Weights of a small GPT-style language model, trained from scratch on English Wikipedia: 6 heads of 64.
MLP neurons of a small language model. Each row is named by its layer, matrix (up: input weights; down: output weights) and neuron, and shows model dimensions 256-351. Each number is 128 + 32 x the weight over its row's rms, rounded and kept within 0 to 255. Numbers have three digits each.
A block is one neuron, or neurons of one layer that tend to fire together. After each block is what it responds to, as a language model described it from the Wikipedia text at the highest values.

L5.up352:124147205083095162148153147187090087087121145125156174118143126135124070106086134115068089181156071118105116176104147177053117127136134116197087147182177125115187151069148165143113198156114127157138161141070165126171132113081089181178056117092148117160169138106162123157070136132189125122
L5.down352:067134180144113137132099153161144148078095075066074102087180103093107100092131106134120096131112094130128106169113100131091151136176126175161150188129191154079147147133159119103156103055099162067112036127146101091107149139124124086098126136178140116099092100081151156113102168175135069130
L5.up514:168137139157156162192127145125099134150096147128175125184153113104109128170140104077099144151143136120125094182091134148120074085093188112068122100154134128121100163149166104094112138157185116106149161192108098144153096154107082163139096076158140103148146195122177148121089092077107101120
L5.down514:136068088135078133177127170158142089116096206154100157102164087088101095118092122087111140140159096159115144146147076201095086076091145127124151148196100110170099155143084124127135085118098100063150106178113113119133127169165135125130114092202125146123101172122117021198088156151172071125
L5.up1320:133104095117122171122134179164129167070140122137144147093130139181156147210138144103125163178121111071099113115132116153116108086169114104145128109091160091115096125205092107091108116094170083155121118106131095144088134141161089185145157077092119214109154150126146124199146105200112118074
L5.down1320:142057116156117070120061166072121153107144152173160183150131105179125129142065136127148107134096098122146082143113117152089156106145122163133200119092106115142093160129192083108066152113125162067151114139178091140099144163109108118149097140143175195089184132125106155122065070114111158177
L5.up1889:170067094133085122136062134090083112091103174133147139100101119119105131176195098101166140160131163130092163168117126082157133137131189135172116120077097182060150065145110121112090097112103118096137088102152196157130109113105162152138045153142075046192142114100092130086134095161092089097
L5.down1889:083160051111182136157120134075120112208174137153086115078146133059096077156161178139149169126078174117070120143153165142144106111126129110131151143118119117153135114186155125193122137051154109134148120160090165100070089114138130141080115123121118117127059076134136097151081110150135118074
Responds to: Second word piece right after a short opening fragment, often b/B, as in b|ats(man), B|ure(au), b|ud(get), quarter-f|inals, G|as.

L2.up2987:107133074142073143154198127153148094157166149112141137159097154070114120143129138079076124159115150156162103064091072132106148130148108125126157120161136134154122134091145172137115136123098160135109073124255154123113126116161111183160103121145135168084092096155109161113141200096179123114
L2.down2987:122125114145129147124202148111145104129129161182186156133178133105122136182175090142132049162126171185149124084077086131150133133150107132138133088127140146144099127109162164174136088058123146129084087131191132130127158102152095180141132121118124118081147137176093160145171169091159138146
Responds to: Word-piece chunks ending in "nd" (ind, end, and) inside names and words, such as Lind(a), rem-ind-s, cal-end-ar, plus occasional stray pieces like "19" and "osh".

L2.up2556:201133135137122122116122158104108138138043104128125174106087164150083115166154113133121110137086165139111100157188030108124155138116118135117131163084130094106032073146121123116121144135162136065157121134135100132150074141187140127184118112081156113165087145142125134092111172141131148176
L2.down2556:116127134147065101176113115119162171160053084099103122097129122117086133157106068094148074153114174085101103132102158129121114163093096112083114118109087134139111075126132105139102175143181114144139162152099189104175137100093094169120136090081123125172146103144112146098123142145100139128
Responds to: Word completing a sports stage or award phrase, such as Round after First, inals in Semifinals, Bowl, Year, season; also mid-word fragments like ut, N.

L3.up486:166066148085076097171119182101171139176213186098153110071110112229159131106096151142099158107175147132150158053144143148140137128137080159153161139120120136144169083111095145094101147112100126179109100174157095129098133121136109090142151129138176154162050097082095138076176087215106161094
L3.down486:120054124132115185149169148091131131127208180119135116142164112145098110069148156133068100087135181164182155083168109114115141162143154134164140145174108164142154085092155098033139172096105150136148138153163077196133098139147065145119148098069134139136069108094154089131149110160155107047
L3.up988:115124083109078133157069073131161180139134152125137128131125161126056159157103162081162141101097141137134103132136100149170181113134121121158099063128146161169069143112127162094139135129148099110150166171168167112080083061138124163149121158108177116161143147183115141127126135088152105182
L3.down988:091152132039132121151136103091158120072144130095130143130073172127149147150114209109106168104159149096151170141164089100110164159152066116122119088196134113161105156095108158135146122114106148045185134101161137144168107057099100154120125093157133135125074084135155083066169164086122121137
L3.up1485:102132098088122101163090095182122120146132130119166098121139124121069097151130125080154221143116109129100145120162113148152200127097137092126100089090180121196119160120153131142099120129114121070124106151159108081119182158112072079110078145159150125122157156152096115165175109147157111149
L3.down1485:120144121066107070135140125103121140103143169163154197157159054138121138073067076126101140183227162118189159108154137169133176133103081160126143075120136114141117110105141092127081095120129132043082102158155131096117110077179097140102215095159169119158151119131103071134133127110126100185
L3.up2413:160086091075117111122175109165156173105138117147162174068096123155137093137136182097128106154155140089136139058095145126097120093075124134130118069150159168124117134133163108165103185104147105116134093107115110115184066140149125196129107144141144077115180150155110109109086193123149108108
L3.down2413:168079093062106089107160081116137087102113141132074160115159114134166148143105130092141117159110136114143118130192133116064125129148170137165151142158175137076080119078178145074114130099075148076162144105126127112118031116152092188158144108170149094147126173066128102116077117098125203185
Responds to: Subword pieces inside proper names, often the second chunk in tables or lists, especially Fred/red in Frederik, Winifred, Segafredo, also ud, end, ff.

L5.up163:122070138101122129143175086134202207128161107120157102098114200121138123119107143153067096111043126137129096122128128104147138140108129159148144159157124148107094129140129121120160108145121130131121125102166074162184156100093121219188125126140144140106128099184074103124118142188203124105
L5.down163:163138103128058133137156101107101172137066113129160122157150147081151127128121139084126137134181122059130141095135116141160075103113160138145076139148123160109097157109114124074118131103133172177136149186074124158143082098167120195141141134136156111120146152141185116077116092165145128115
L5.up1478:142091096108162110130120134085097096153103114124176084173144222138114158106067136067086143116196140164093138087156147139094078114091141122091155121126137156148119121154093151159193152135224104162108136145100072155114108104091093141152093076141202100132125090114100139097141127124153104139
L5.down1478:107088119123148173143184114150079146154195127166129088178118146141094067119134121107040112151116098081097095094109162116140020061167164129133097124107097097080109130118097117132118098115075155108187136135155124155093140062161102138152140122168113150148107087124162156101093130100131095137
L5.up1918:111085164121108101090131105078143199174116107113123173098151172138085156109108168117104120170121143114180105108059130103069086103157194171102176183103069073168136167079118119147153104170122133142116172141098152114117101148092145125174168069123090121147114119139119170178178117092162124099
L5.down1918:071124155145109130108146121174123089160161130126142149091090167188119130091118111098143091147160124163128138170137129113100109127151154130103174158074112154137099110118115118094178101079184162158124106133147106130227080075117166108093049079101129128046094129140123096095135148119143071123
L5.up2495:102089159090119100094154172091208113153131106119157077144162111139124127214100098053174140140086149150139097125107098084113105122128112117148153112149122142115092113154128091143128125152093084171062030148102145112196213166107172149166141089135193112127122093147137097126093096129172095080
L5.down2495:161151034158072070206157128097159090108135076143117187093108166135081145132103149075137103126185173143127113189109117095179058138119100145121141160098069120190181110091107057108144129112213149145132184154136157195125089169135086120140150124088164076194095117095125170144140183131121150108
Responds to: Subword pieces inside proper names, mostly people's names and places in lists or tables, such as Sv-end, Christ-ch-urch, Lyn-ch-burg.

L3.up47:142141130130117090151106104114173140055127097198141140108084085109180177093122155123142152138160149154179124112139108106135080092094143081121126117089140137102141125084128051126128200113185166158144120130136141167123197121119033077085140142069155146103120190158097153147171144144134140144
L3.down47:088129061174104096167042121143109159119130190114174112103128117073161155118169125117121141110126132141183126175134098119117109170112086164177114106116060168186175148115132124120156158131111103116163104127172084089124160146081073130096117143131216129123154111156137114162155149118121075103
L3.up1457:211113164138145136104096139120157150121136125078111187122091123106104162155120169139141127183112058127186145084114131167053109179157119184133125112154136191151103167125108080045156093105115081100133114164125103135085173131100116109142062149100158158098119130150190148132119111167107096094
L3.down1457:107200162167125098147080099146161149119095065142123126160142170115080104138103152112203181131088135169068136165151111150142133169086132089158113073099103189127188112150068068113124100100083131130127080136152095144103138113098101119167067124141124142135158172178122097121111126186132127137
L3.up2727:180159159152117108181136120147115100157171142171089107122103096125135128172112103111126171148141136158154147178141101082124112048120115078089164081157202109137149114110167100138118128136175103104147147165163180124088099102105132134123099059150134172123173123153128154152087121103162140172
L3.down2727:149155159144100166138154084127049091157123121152054142097141110053107146161137099064153131111133143154163097121127097108102158078102149071111122128136182077158139084170122082122077101113170154128144088086147138100143165111163132137076108125157159144107064108110047193136082117089163164140
L3.up2842:168177143104059138143154057089143176162157068167094127140138124066092062141147099155139129150097099099165165146103084131092069111115149111111153139151177094166117147120162146165182200137144114146107088074126139130118157064160077083094126124216090142060113115086129134125102070179134091155
L3.down2842:120134148122044169117151052054143141125116140208083166138151087072120108181175084138089179098140122169150143085142114092086096075110070121144165105088143097119114142143119103107171120202146118121073083111108155197149139080113092130146127165131142132100175108139069070125202090213151130121
Responds to: Non-initial word pieces finishing a word, mostly ats in Stats, Formats and Japanese names like Matsuda, also Charts, sciences, audiences.

L2.up2823:118074153164111112147143122191103119159128139114121149115127116103135097047096136142119123118143228113095171123153088151159137155122120220118151110051053131104134122108132112123134087141073145181084111059151147133103115166103145179129131125145116050095162095124104094108132156181136130172
L2.down2823:202125129174117164145138143108128132133174122070162103136136116160130162087104165126103173146110180113114173068098110143120062130139097126111156124108050134111159068101119097114109036131113127124160111143117176111149108175156157142164146163164086131138185135112089156169142108179094124173
Responds to: Unit-plus-parenthesis, slash and coordinate-symbol tokens right after numbers in infoboxes and tables, such as 634 m (, 7th / 1st, 31.0″N.